config.toml
intermediate_size = 768
rope_theta = 10000.0
extras = ["capped logits"]
lr_mult_down = 2.0
beta1 = 0.93
decay_fraction = 0.866
dataset = "wikipedia_en"
MLP neurons of a small language model. Each row is named by its layer, matrix (gate and up: input weights) and neuron, and shows model dimensions 0-191. Each number is 128 + 24 x the weight over its row's rms, rounded and kept within 0 to 255. Numbers have three digits each. A neuron's up and down rows have the sign that makes its largest values positive.
A block is one neuron, or neurons of one layer that tend to fire together. After each block is what it responds to, as a language model described it from the Wikipedia text at the highest values.

L2.gate189:098104146152131125127095144122135148130146119146136144136139107130143128097124164117129109118132125112120126162164134115113107139123115154165138108139135123119152089157100089115074086153125107100158171122120106122151122189113105111121132094144102135186085116146096116132117146160130191099121147157144144074090129108133125135137105109144083100107070144154119156121088133159142140160088128157114167077107140157162096087162104138166125143154128156119157138116144128101124167135141084182096107123089128138143152131140125122179153116142148114117154136104132121132090140093131139118
L2.up189:088114127150134132118169122146183103112146155161103111137134143118147064075156099119121156104099119123135182145107174162126107155143109117112119090133141089140110151099117105100135127069134149134129132138156128136152086128106106186107114101134140125063118112142101139119131095115172146118130135148149115143116145120146137158107105133149138150121162108119089191150147113127104133138119140111162149113092114133122152119141113164109114150129106152107076108101139125135130139108160092134158078124130103098159125132132121154137158156136108179137121144129103094141129148186108115162
L2.gate247:104067084120144110106153104118132106165142134129115129109135156146106110145141189139115123192131142129113131160096127159113091133100122127125110125152133089180125122106123100129100151125146167116142108090125114143148133153106084116130110134138158123140117124138142146111098120084148172100121137143136095155166132136130107126098106107133091134166087147146065132130198182122163139164110115152071118153130134140127122139135154140144141106141106099134162155082143136167137136099106111116108128147098128149119109126107178136175124151110111154147124117153117108122102155070131112143
L2.up247:136127131104106113149177116136104137127126127099152136139137140155140114137127088104153163112165106132123147107077128155101155099147165142186107104151163111144124128092115120114164110079097113137159130117158159078163171142132115144128092145139180127109080174132156108142127066126095128117175112111142197155107106111117124115086090134146128135116139146159165124109161123126110118121132145125154099101128124114101123115139094142139100077151167168126147107099149143133103090127123115130154126121099089110164134098140123119125111096123158150112117176129100131153132144130121134100
L2.gate417:071170113122111168132083104086145129085148140086090157090150156160112100136106105096157139117110121142115154121140153150081135116126187132077105174152133164090134117138140123183084145122134145136158138129134102125176105110156175120114120140136161082146163151082148125107125125116125130106140139131088124136152112128152125137154097140125109128134146145139127098097096146139130091177107121142148150152104148131138141140118143135114107133120141134117148113117123144163099102126077112132137165104117082126161135111165131169141086142126111144151116131140095110090114133155165124098
L2.up417:152117163144114098130117113129132092172149154101123099120079151138133134137116079127101115115127164125090165130148104098107148117103110102135139103141116107129133125158105134125111100132097106134101134107169105152110180132145124130116171145124048099097122126137128112145124164119111156143156142113170145129177116106165123123115149148121117136163126154163145152165099128104147157182127071141135143128104104150151150116165165114143183101114137131142150185145117109150124114108130095067133121150115114134115096149159150110105139083135145106108128128171119119126148136075137104120
L2.gate582:093137160156108146127117151096120166118103112101093119112119133120106151049172134141126116078120101161107120147100141120160155123164100117095150063115108098121147129127142129114131170084162126104151103116126097113134127133098117126149142126127137083151161145077130128135116167113174130112101121162119139129170109122128113145165138139151086168168146144118140120125157142170060101124129108140154151139086120089114109126115153137123182111141139082150136129172135140070129127128140114123125123158156125091141147143097124125140118169105143124115138163119148116174140134128126124127
L2.up582:090151135172122105095099118142213108117130124101134131133124150126125116064118136132148115137153151159083141112117117143153101160165121124128149104149173144094107110113136131108136156123137103132126148092113096123169161156112115099164166099102162139098135127144131124128150101126125135110125084101121172078128123153106117146162137166150108165098108150147114110154098200137090112103136118137155107120129119135087105106142137124126153078171110088144109112146116134133145144131120109142117074146115137130142143147120117109132172134119163104144109150139165114158182115099123128103
L2.gate677:139129109129096127181132135128130108137114145136121101093077111169119169147112161184099103111153109111184124128116172142112145130134135129126090157112120086148126114096084085174104101150124108146076115147136172119137106156108123124108158135118119111084115133124114091128077123119123135140117102135158156116116179126097115150122121123102137121131117157128114128127108085114127140135115134141147114121176127148199157109153132117127117136167129141110141121156108139124136113128123135158144165151094104173148133107116175129133138154122092129143134105180113158106096114089171073165
L2.up677:129125150144131129189143123118111121111108167106115142106152162157125146137124110164111167093130135119099139080170094127139121106111129110177127184087140117124141123125125130142128110132137119130135141143127109155114091158134155151061126079115084142132085134116118136114141148106092144146145154134120118129142144163155120135045155118149130134137127115091110096136161105152112100142172155133147077148119141133169105126163094150122110145098158154108155145151168115180096093146112133116156153074154174136094107148108103108108130111115142145116118112116109148133119091103137109123
L2.gate708:131123119106139153112111108119153099125127120130104122103127121135116101143121115168131109140139089139172148100118121135103118141140098101166120134140140082176124133158102120114106084141078114122162121114155139107135110155166112131152120128135096103121160144086132142159120154086163166078108155152146135104145149125144101144136119180120108138102132144132090095113105111150134136142137132106132106114139102141169200130123149135130146164133061137118153145121121146148071103086097154104129149129135143165174103097127172108112110157107099157160115112181144078132093146124156151147
L2.up708:106145062109145124075112125118127110151177106068116090119149120162106097124101069098094132097130093135158139160115096169121136113181164079168111104128158143144131120135112126106140097143135136121123151147127137164110135127154109115145154140123138139146102154122100135134092099107135158115123123109122112146105153131202149086109117137104151144105158168129100137103125136122151155136124159118133115155102110111090157137138130095120123144133170087151147110108139131130152161151130102154138125139123110148156134111120085111121111108092091175152134095140186127155153158123140137111
L2.gate724:084080153136147122081119090118057138099160115085111120125135132128139116166114110140086110156137143098151162111113153111105146129117140109114143133180140124116108138112119128125152113124126185165141100165170108165123134120126103140101125101143139140135130159134135173123125133111116160175123156109120165116161096115089103160066100152067121133121110113128115143124105125112143163150140109115131083130149098168122120149112113114119138121170128122120106086128138124150117123095144110057163120143140121154129099121108114171108130093135094157146117110136113108138091105084161121111
L2.up724:104131105088108130119112138128142155135166088114151137144114135140147113160115111143173167130109149158157164154175085124104127155130148090160127073137124117099145161129098138157150109129144085110116168140134145103154155141155121120136105088094123119128111115159132181162142150094161090084126117112069148102117137144131132170119174135172126120162129124152162167120124128121127150191105106079134120108125168147107114130169120139131124170164151125085148145138157098123141137172125162130118142148146123151146093139113152123135125103138097116126156131145104151102106092134122124159
L2.gate744:132156130117116113101149076082170123133168101118127108115152109168146121125150131142101103091165131145125133174106077128135106113122108148141112100130121145126133152098128135156101163129123119109138128109115173166129132126092105131120111142066147112146141126163062133181154116158164098131175132137129160153129140085124084142142101141156134154120152133122120146123100130085125122138087096128112090163107176124082096138162177151119117143174156165123119180082132115130140129160161105108121115117116144134092146136112129130153122133120112172117139113119133101165105139141114133156
L2.up744:105089143119138116122125135151127122155107094129105112145115131088145090140131148169106126162153155176107112116131113131126107108161121122156145144153148091155113117150121134122133097194126141103124166166136137157146126155158138118097157139115193097130079111147128084134105090098113150073149110117115132154099124133141156112132112106111179160145126117145107134124114114137126127138105147162139114132106120173160100107132090138109120097133078141123151157140145150120142142149133113086081157164103136074141157131105140061128119156125177172137110171163131134140113129095119125103
Description: Stats-table cells, mid-word pieces

L2.gate15:147153118152121098168101134135173103112168138111133108145107102165138126099096128129135133162105108127108123151110116154138147140118126113101167149148141164112100084176119087133120148126151123160128146092152085143134126112138131161155146137093151117167115115102119076161107130131128135128125120113117123127113170152133124096148123154157050160108105146101160150124124157118141111123154136135077161121117111114126138136121165078119129168109170126134132120167123130108135086121104127137112141140144190122106150091103119061124128156116122142122130129097195169108110073105130152123
L2.up15:139115111125126103153132142145106116139117123132129098115123087144094113121172144122086135118119126148107115115132163159116153151163164134115131115123141115097144130192144089087114150195147083163163139113136086167132135136076121116140122130139105114116136143168108098107143129123143097128086141108092151111114153162152096138176136143149096144102093113107129143152132121113111172137140172135131165113142076157086117117174170118133104148085136165085117132145108092111139117160099094116126111139129154098100116117112117145132133192128165148132132119133131120126093078123160138141
L2.gate237:118123115107125155110115061171117184145130114139135065164120116116178131169134119131078142190114154149097108102124094165127100143134149137113121115123114141108168125149171109127142119146121149087111117132137106102123096141145091106137109133125149177119121135128103114147150146093143129081130110098136104122119157097169069108149129141182098134124123129114107133117175146147170180094150108136134100117086089147143137132136124147118142115117067128140118112125122140114115150096159173115069142143138109135150100107127124162130134147118144135109149131138138170145150128140130133158
L2.up237:080171111128139124162124111117119138077166153131127136137169080097123149082119140101131115134098121172130081099126142145147113150130093144124136130106127109141165154105154149116148109130157099097127145158155116145098138101124129140109107097129118109084114114147111163163169112144121132142109139108118127183099121138127085131137174183200136135088144100133159156138116104090113179080115111124128157101143139127130178115148124116162128137127136161082076109118103149107112127144134132127121122132131156119121145102136088069101145154128134123140140127134168137108101144165117120157
L2.gate461:149118133126143152114134120127121116074167139119095135181103192144118112126126099143097140108129110096193132117102084154132133137137177126122141129135121120131125106121096120109173164100150096108149182140158179137111121118104147127053109097121122090165131100138134116108127105112122132138121150100154133159054123140126116118132106148105115140133121137135120112159132102145146180146103118105153133141192130126168131137129123106117145144156157117117116114130174109075127099127113160121093123138159088141101118113112168124139119134154106118085136153129132142122090174128161135146
L2.up461:141123112195155105149129119127103114142159131160127162111129080168100127114111123109157122109115144123138111102152132133134158128133106136135122137123112157150156124118110094125086114169141167100140139136130144098130148134139147135140107116146166088142129074166163129165088149152098132096121154132104166137130085137118157140133136126134113139120102210163119108155131108100165190101136101103106118150136084078125153099131129094093147164113138138111141105142103133085114142099124139124129087129137125085117139140121077122144144124165119141165153118137122108137105125161106056124
L2.gate504:144107108106140136127178081154117129128085090141158121134121132133123128117120120139168128126100134125163115122123152142079076137139139091142119143114152176089126136153118100109158130150144086102112124158115137124137126172115131075100094118144092114102143117128128154152150174126132146123084157176118136148150090120159111138124104142136106154113082109138169107184146123179169071118132181118096141123113100091169177095118136148111132141105121160104171136133116096124132114109155105111107147144128152141112129124138177107143122180124141145131081128123115102105131125130111154129
L2.up504:120110126157106141138177120123172135112175124146177122169108122099127104132139148099095121126133137099106113124117072112120143179150111114151079114147193130119130120100166139112160147144125109142113100136148115146147131155134089115109071153148123112171139143181096171124115126109171120135152142124110115099108118087141136152114144140137146118109157142149132100144126131154139108056119149111129144109141100107134141144100092134138133125119098119100094101172083112099201118094136112135140166113173108137128135097119106115133138180121115133153137157115134155140129147147088143122
L2.gate584:108132144121136132116128147145106132149110104128111158092085130129095146114118152156141069121090107126147139160143141150113094134112137126148148178118169145152148095133146081169100125139144126133141120149078142128188123119090146142112153114109148095110107118082115085119144155110151117144106143185201130145154130144141134151129178124148095093125103143082104156113124123122153137139102120093116152117133105096123170124100156121139086125121140116120181091113137125094189108098134126165138106151109142116112128141123139138154111141159135100152160140169115105099135128132079115103
L2.up584:090158127169157096143109123135154123134153133072143127116079104165128126089075159118137108126128124105111089124109160162106125153120092100116112168113126120118078143118166145138098132153123144150105112110121136126122164112107140123136144107131115123184160147118134148107116192167113140114161138127119150131133130131140102085113120128162122119129110167160156155113140143116155096171125114093090151147078130113106101113102172108129084123105129118094155136107143120126103117094152143114167099161124111141115138130160101152124148112202119122166131098139127173150118173137125089144
L2.gate603:143125088160115109136119116180142156121106128145124124127111127124120100093147140108073132104122097125152132088122160119123141132126153153136144115149135132126119111125141118117158159125103128103121150138144084155104107118133115109143146135086144111129115138130145111153129152160150116130126150208118128105104115130129152119176112154122113148143095148199131172097076151146102187100153154063089091114151129073158136125135138085126096110119133110111117125164095150123142094153135098146216118158118106114114110116133132145126111104084112125148156106123163143127143140136141122165
L2.up603:115106102104134144141179113128130126155134135175113132157129158142086088070117149129087122141117109098136151112129117146171097160141107065134135149102126096152126097160165054121116148096128100142127106151149144149123126145134146079123120135125123148125134106154144132123151137107112148101135137136147120145133104136194102074071119135166130129154108169121145147138118124157148141095071139122137124077135126141136128119120095163126164137109117151109135146149140108140090122114156117137173142117128102110102093103129118141128124103109161152059183111125120115126139119125163146152
L2.gate663:188089108133106153131122116123141132130104141158116148110107148108088076129142124107097102136100130135095128146110153154172117157110180118101117125138170148133149136109132161107101148093167153143102103108099153144091093127130137137112126138097109153121149156145125082100126174140104116120131172130146171116147107150139117129122114128104143094116070180138148120124168107134130149152097140078141112137149138177088165082109102113139125137111119141106185128122130137173113137138168082171127096137141113115111137078130145157134129131150122115120100120126121152105156132089167153135
L2.up663:142070124133096132100135129159156151136143156134130131116139106140127110100101136135090158122072110106117107125147144138176136116139169095140081123146091117115163122145096113109131188170111104177082126149146173109078121179151131126122096162091132168123120119105141108116116129124165077126134115124155125124141159117125123136132121134124106133106130125162128142115112087171164173129108172165156122089145111158114154155129098133108117111124099140108153152140084148149156076114143132146089158124120082119130142119144163097123142150110152106119111113101108130153130134107115161168
L2.gate666:133131110158143116127184090155128138119116126163120131110097128128090118115153109122132135165112105113135102147134149142107104139124123117113135097158127100144135100135134131116073098155100131124110143137138109139135141095165110110153184170130168114154129133112094121087107124147104082122170155120096152144116086162185094113131102102091160117145136142118114123088146118152113144130148146123125130115129121129149153133100096131140153158162130105106146085175108104122121140103174144205121084171128142108090143105114119079134130114134130117130096163161136155094155163157182151112
L2.up666:105142095123091118123132127173134154147161086095087141106160117146152117094141152123113171085106149105120125093141158122139117119132050128146128153151117112114138082163131095112087123160124128144164168123140129105125095107162138141180161160173117151119082141125082115171156149147121094108093146175129114130103105134159138127134170108108124134109101157124136133118079137124110114119123157111107180089126137126136139093124092140136134127099135156115129117094139126110145126134176127146137100124127136137167080096099184104128135131152154160145138141168125114111121122150124118121
Description: Word-completing suffix pieces

L6.gate40:109134119170099177089150123128107153063084096180109143135147119122107132149126093144150110132107101101100166146154103130104113134162139126166100132143123158122147136125145116105128150091144183134119132110146184140147121173112132143137105178130092112162108128128171128127107139124078166148099137137145109128123158063124131123154130116157120129146127176126136137164148118106112121135090087120132114093113169132141165085130144115120130121128126117116132154167117146109092076151101071104174129176163135148128121123109155135112113118157136091106137123111091120147141142121123127123
L6.up40:124099107151093138163141104160122159066110090102117130104146162123117139140152122151104139107123129109150176087132102101090153137106126136149148134112111153113122125161100129099107153134114085122160179151118140199133116159121081141133128094128126106156124159078155147106171120095126151161127124137128121117129089110127124119127141144125125149103138116106090134134180102182128107128094166133126134134120149163115130145087091107093146126100114152140153162125143129141119147130122132126137100122173135131161193131103145124126110145204128133129132079134124134088137160139091110109
L6.gate140:093109123159131091128120099108114137146148159141105109170148106161073135118116171175156135158176117116129138164140149119120112147147115161119125107107078112154137131141079103097087111122148147128120153109148128178162096167115109135122124129114130132127125150116143166129142132144144190114118134106100106127146115102124122114174103107143128152148157198117127180143099160130127140114140086121139124147097106137156120126121108123130152158150160096150063171097140159129077138112127115121135110146092106118130108108117139134068137126120123058115162116152124113118137123123125117157
L6.up140:124102113076146189141111133153099152139123124100142115184124132125073157096148165137118160097164109156147146171138128198159113117146159167112085119109084115163117152121125092137141101109081117120128113143129111132101139078084129147159129082135095122126118142159145095102148125110148176113170144119105136137133149110111149124120123075116144142110129132134098154127126077126147097130091113125135165140146128171107146136108103112146119138145115111150143145135138152138090126110109137121124083120144148090166156114114129159149131115119101110104142144162185107130136111133126161109
L6.gate170:124132091144146123130106118121099138101122082126128127099112113120144124139130135162149137186101094115163186110154119147097151156169153127124118124113124149127152123098161158150117157129162104096139121131115116135172123122108155146133108117108123140159157128128031109122100158095110140094094113161115143125120099122120100106134111139095151147155129089138155122157161116123145132114085124133117104074147089099133139158084132088121137173154124122115168163166138121136119141127127116150157120140138176182143129136124128131147171132135121110067103146117081118097117122154150113165
L6.up170:090105158131136141069177090147142160146096121144075163124109151142132108097118148151110132104119114154157114124140133118116123094096128115153084155134137137143166163131156158129138127097113141153171107142129119056128131177141155102108122089134154111145146155089139137108149182105110134093140097125154144130109119085129151130110158090155126185120130134143171101145089109135114131128106143140136138145143097187110153103116117123095147134143143127135094136145127127122107076131130101122132149127116143143166097146114107114102188094134120110084158146150099140141141105102134142102
L6.gate234:109109107123150115127137147122131091109119153133139147130158128156123138101090159138114160144139133114092150112155128157118123151141131111138102127141088137129131088137130158141131139133127079146151123130148122133154125076095075159116140138128126121119168119145123101134118085149084159116131084144151148141134131123104122128134117087154145196154133166128143134118087167141125109132089133113099104095132171125103182171129089156117146107121077049125091123185130164090121094118123109128143118173122124091149102141115158148123173097135168118109139142123134134106168129139172149107
L6.up234:151112131137121116176146145116148124128134094123108101088138114126103155121154134113092128099111099127123144099144095125133141079120126152152161145123166111128095120145142111179117092102063149123086102107138115133110173100077122149154144105164140144147153114094128112126132145124119160096104136122124127129120124109111131107166079116130120162116167113168155131098123145100147162114155141113123151107120116138194115116139112116160145126121128123124143140165143109164108083156125092112157138130131095151119182129145143166111166139099094121076179119127152092138139066156134099157
L6.gate365:115089098137101127145155112107062165126174118131163137133163128126099109137127096121108117135154114110190142140148143144118118149135114188160150118121117146153137131101115169106094147130096105137161133083128091136115160170133122137086129104130086086175115124132150102086130123124138120091137145176126154118111114174136143161145101143108082109100107123119159143121098143078118129116127110099146117117108097184133121153095128105131149149106149095132100116169146142136141159101122100128123143121137124141200163109103132107133119135143128153156111076136102099135133144162146112134
L6.up365:115160140130185140134146078109086115141166140121102138135115123128098124159107127121089117144159135096118121155154099167183151143095140157096162098145135142084126108148098145078125095144120135160136138090127136094092128165119139190139116090163106111135086121154178107178130099107127143139129124104155155150114088139168155133099090171129189137140155118108163161145115143086165105126118114135132137117111109147106136173111107118086121124088142097130131105105154132115112122109135152166140139131136134155131125094143122106160135115114108137139123108128112092143128147102161124124
L6.gate579:107107154134134112157130136094141099139127118108146167098109110121134167155088153138150100133184155142141137119152109124143130153134086098172103060130114174115159071118134148111130165150158111140137128109067150149103145100089127148102170153107149117154096124125137129142075120160121121146101109070168159114134119090119143094124097103156093143093151135126125136142113139134133159151093133165111113139150109138121094138138141119140157103103130119150100135185175125115113136108123117126123108094131136119146113096142095152117137132133169109117154062139142138120112141169134136147
L6.up579:179167134120145092137137097153107088136118119099126170113091142052148099127157161152142097092157136177110136132139116150133110117137134149153152161116120155150145119099161120177137174106101167158168105098133110145150131127133137183139132121147137133103097130133117102164093095103106100103122121140135130142126132157147096114166087170124124145140112127097129141165101136162103104131137130128125142162103135130167135118107115133124127122124107090111123130125126140100155096100118125104134119116146104106123091134098125154051148093080125111107113143140110176141139166143127124179
L6.gate584:095139133090142128130124062153114110131171147118132141133159113128122124146109173111173152134147116100142131148110129123129122137137124147093138152150098131106134101166102130146108105129159119156130145099116172150107094138109150163140124119123151107095146085144122155140114155084129146139158100137132105153140144110079115154128160141141113165123166127138090151116156163103096166118082087184123165120155160078095142113114142119101121103156116101163159131112098097119132110131135092121125086101130146138132101114114192138107163112102092120093155090117092121119123159143170111154
L6.up584:098141149118194138153147106130102119122081100143069139176149092166141112115100104139164138164125158080125107142118068110135133114141123140127111118175101104112141128139110149126101139130122121164141176113147123076113115141142163105126138136130130138150169127114129110086131096138110149088142134151101135115153134117168123114142122112111135092144124151120143128157118136162108162137129119133140099142121117171113139119116101109145136099146167120104126099089173115124133156147127112114149142120121094097139200128094159149134132108129130078156146060140161173126131102140088130093
L6.gate614:114103132101146121097102165136100120138126129142119171158133108141119138130123144117118131134119154085136160162131145136125120123090096103098086145130148152053131160122152102136146109086148090157112129134109153120156133139125075163152125127131129128158118154157147041125145106073152139113176122180139111138139126151124103119169134110168125141162131173163118095099131107101145148158098097137128135126124152130127123107176133127104113073135159085146136157141107096107108123107100122142135112138157112124135140103102169126090158126094129105095130143179111151118119150154150132130
L6.up614:105070105137113121101127123114127146112138092133085137157159112175103087113130146143132124119128120127140162157111140096117136126158126183123139118116112124139142122121117132145158112165174133184162134115150095134096139140136109163115118111125147145127162126113140133130140174160098132073157122141082083195150156088134127088174099155111145112108146140124090153115150092144096147109161113138136142114164141138132123132126134079131117123127109104095091122138130129112103134145133206103148111151186142110142151098115110167122149097116130118090131089131112147119122169127108099115
Description: Noun suffix completions

L6.gate293:087125151088098156131138116117114100115137126070120162185160117137128170132114126126092143145138129138094144123110102146106148111146123120147147111148084181125157122134121129148138147122138145153129122173096149155125096099064147168149120123177141158131161112134138114119108105087138134112093147108137122118146180099118152107131162091121128124140098064148147152160110126122119119097118118104078105110148150122149176126135094148125145124174122176149078122136093143154124124117123185139110058115092118113154107162123132143163114106139121140105120138118140144141106142132121117149
L6.up293:108129133146098084115165118105116094182166111079120181130129168128175124134160164078096126143143126142184143153116163137159125173102134137095113130175122114093114109092118147139116142116104118177171105198139146124125081064081145116136125147141146144124149119148100094135126128127144119135113131145143152106100159153170153130158125125146139122131132116159122107179145117111111172157133108163115093123103147111120117102117101081127151106147158124139117143127121097100114144134103101096103091119106131129119130125146122131155145124121119133144142105111126072125163112125118126130
L6.gate349:086139103145127141114118120098145133130159123108093126136156136139111148122122134149141106130125167195140152122131112128087183149096143124153116093118118145093146149141133132140137142122124145132107152139105140148118118145152103105120125113161174133170125102131148121094128090135112138128127114136113132129169139096119112127059130111125110100150135140172130138145110145135127163165115131135109057122125092114150121137138100143141135098250148155072125076101120118151128143102137132138099119102146149088104107107093121130122137099155123123124137173104100125123127145158182101117
L6.up349:122145107122121093115083088136133134139148123093119111108126108113127154155118110121113119113128112212147159108137131171083140162110157111109126095160107171079128159166117136155095084161162116156162128127154140133141102166147127161091105091143154092135129108148137123102125082110131127089155114149119138152171147119127111124129112118118106139119136156156130114134127144183104146140100141102132135121142087133151121129108158087161091121211139122097124069093127127140118123137130140094133104099127167123097121143125138144138106102138124156111125157087153112118145171116131159136
L6.gate354:130098119166117125140094113122108125084122100120109157107163121132169124121158160144132108091137128107155103114147159122125088170148137117114136124182140139127122114114112157141206144123141126090121117160078175181141093124149089149143145119118163112131137124124142131125187106112118086157106114146151147103120141091126091132122146119120136086155083132155113118141125155108158144141136057073145102168135114134142129142163133128121134142150122129124088143146152100126116144162136156093128117137111106113112128159101116154132094175134098171108081147137104122152121094126152143092
L6.up354:180158138141126144121113108080129139179108122142160137143154136117139133136162140102155127103120121127155147123088109199149128118139100134095104059109146173168090149144096120087107091128115131166146137120062133156132117107103129090094086113161153094118095085106154137103139099171120123112162155154127141119153134148143116140132129118111129118072160141125127126160140109140144130124134133137127112154127129095146157111162090112083103112115140143108140121121151144117103164131116148107147167149111131164061123145121137155133139149095143115128089160119106128151094119110131150151
L6.gate362:112141159133136139107114127142113120113157134114112156085158164120126154145113085116131104146142125128138144140116175125098196123107121112144133135129105174112132097062113072110150099077114196132174135137146118154087109123104135133093102105179146112117140150108147146137143131096127131143098128113103112110100143150138145156102105165114070107143152123135146160130092169156117165141137107147114163100123116164141112116112138147081133138145110156147155097096166118142074124138104154123135095129112125116118085135124120115100142135148149127121124135099086161129173131155164139147
L6.up362:102136143141156157144137093134157104151112091112097117158094162138119124127071162118155153134163145193136099133133128132125140144098107082133162069103107154107175158156127086134113088119135151079129093193111161133107103110156116138149096124146142120116143148126110134121096117093143127127149144127124144168115098153113167123123091111121101146167122134110179139100092152111157107141117171120113073125121112143128133129145087106115144133143159119135118093122168101151131166121104164130134126121126153094115113167107136110124118092112137150110168149098122107125139134166133156147
L6.gate385:124113129096127100091132139088112161088165145105162151103127120140103124111070109157144081110097135157098117129151122092128166130113138143164134148151114087116165098120153142118114206148137135151120107129120098164098098094120090154156104130132119124118103136126091123131168130140122102193113091149135136169128116153121163166124133150134170148140141128113121157145102106113081175120108145133110100152108113110108121115136164123101137105201170093113144141148124115141128155116104127140114127148102107145115125153156149113153079097153108118127124135121132121117104135152142168163
L6.up385:109110130113122080127127117140138112092135071109124168178124138122148119102097138133169092150103168157122155102129132099141119155112148131151148138167090097150144105164137127127146104157152123093109115140134121126132136140153080140124146094135184096143167147122155117098125117121084127155143120128127132166170115147131135164094115117113118100134130128121116100170114131150106121143126138119139142127127086118083182171096143148085183080119129136146163103103094122087136171142149155110125099125136133135171076132120154100110109126186117119093141100117130102132123101132148140173
L6.gate445:114144152128131153110114133141143141166143125125108137120151176136123161095113135139090099109131148130150133163101119131110132130124143091126124098108109096124125119121083109134063110097124085141153111096132121180106073134101147099081130111103156115130146106114131113127133136099139110120151149160137126106185140108148109148139118129126174163111145105113153114143146138134081137165142152146116137161107129129171192085163132152179159100154151104089146157162110123120184122109137103127152103101111121076121161158144164123138164107120111069141138141136115119164113126093117128120
L6.up445:133125118118130121111096132106126136182165106123118122169131134147124150124135087108109128109140149180103137082118099164099144083152173127083156074119094131107101122137124090079142125126132114158176132136135125133120131125151129119097122110171139158139074139104136147113135105129130171129126139100094120141202138154170126164154133125104118190114093151139178084149162163086122133168132120145110131161114124117111116123151110105130092116123141130164137149159112103135182147083143106125146115081111133124116139167117143133161146135137120126119128118119098092143128141106098131105
L6.gate650:122126126101163106132145133101099159147155132107140101161146149120117113155131110127183148140095114192127128149123130149087142105092154131093129101121108130134096146120111130115125089158133132116148120134153104143125085154166115113147108128153156098171132087187088133152138143133130135160062128091103089117168089093077116154088134156116094159167145167144129122088111117100115111145131127155127152105163098124150093141107146102127136085168122148116098160107125159144116143130087133125133104179151136139117123126125146123117139087136150108155119165124179128131151131125143122102
L6.up650:118099107135141100143137095118109110177084111161128149158136094108148133129165095111142123139123158117188103102150132111112138123084135112109156118106143118104135086151126123122185148152111130116101083157134185125115154113135138114127071151108115139151137138085078163147122121135142144130155106150144118129145137142138133070128151094133110121110111124143129144147115138148117138139136104135111163154112154134088111109161121126142141138156110119139118060062124098152174138131156160095150151164109131129175143105105146133097079135125116121111127144051113124128150167123116136139
L6.gate758:137126160154168146123118114118156112105132090109114115129137132102162071137156142102170135144142126185154094168130134112111094129142155074074150132160140143144149150129108153134083134141162131117109129133109121108158170131096112113130083114133143104141141110108123139114143142108096167081154101130148152080171110100162130116116162153115109138128107128140101153115125133114122134183084141156113123131149139128108114153167131103136128138168143113114137129140080146090145151137114122123139157141111097089119134101118134082100093108152111121146155150058148143146146082160093155136
L6.up758:086084116145126106117078115114138131136128110088096147113123132132153093101126151128131167138126105114130122116136091135107147165112159077125152106101156083134153146107132182153134087161123152176158178131156106145158108129109122130109148136140106181135128107146159128105121099115094091142084120134161127093122117106130104113105082137074116083161129150150154113161063146110120104135157151156138106124158146131134097131177129129144141133163157135135122117071142159099114126119092138106145142124163135099104144114151160147135114120151176135107103132136145118103139141150143161122
Description: Table cell leading space

L5.gate295:123092147135170139096128109155128087129137124113156110130118130082106156119124103117085165126155083137113128132152138136115068128116139175132084118131151109118146108107092127171119151117151123124136135134143164166161126129128114141157145070182183104158133100122166120106167126103127147127105114134145099115141110128127146133141120135181080113124123106149118118092141121149128137138085143110158114148131115115139147126088096094126176069121123156138152097114142150130127153094085143120100129090142100130124122179090148193133140141157164086130154137111158156133112113114133154135
L5.up295:116133146123171147087107093162105100135153121072138105131132164157139131095127132154125123095160119070115136092153128157136137064107157091070133125147082138108124097082133102118136145172101140164185140161146152144144131088132115140134101131093113119110114122189139094088140145131127133135108151117155133139125153138122157149116186098119124121134147183147101154114117125106183122138112128151128104127124124097114092099086086108155154116107107139133158143165142104159111134126104178133130129127159122126129131135163117147118129130151145134111172096127096134128123145134128107111
Description: Word-internal fragments, quote openers

L5.gate353:096145110134132097137106114125180143102163159122094138126138135106129123102132136109122117113167101131161122105130125175128134113116095175098134074128112124155114147150112133126164153144110118105098124139107140124151075077169107129121138101126160154183111128101104099124132165117117126119100152146135151136141150064118115137116159156166093142121125128152109103151114112141125079134136106111131130087119126117128110144137179140113125090195155104160121143151153111141150159145087171134105111100181133099123112134142166116116107129097118150158108206107149083126111131131115125145
L5.up353:148153165103080127130081109110054130153173103126184092094127128185098151136109131184102101128125116157120155148122117117139150144127148089112085124130133136108125117201143163127112092141186099160139110119134101138125101167163101138105108154127125110113163108099111150145120082086124088125143102134152136125132123139180102110127138128122115137101136135136147143133122140135140149126119091128185103107148123142147091111122160083131151107137162130108140108099162152147118121093163147102121141138129159123121108108128141115114117087121127144161109132111145151125103156143165142121
Description: Standalone space tokens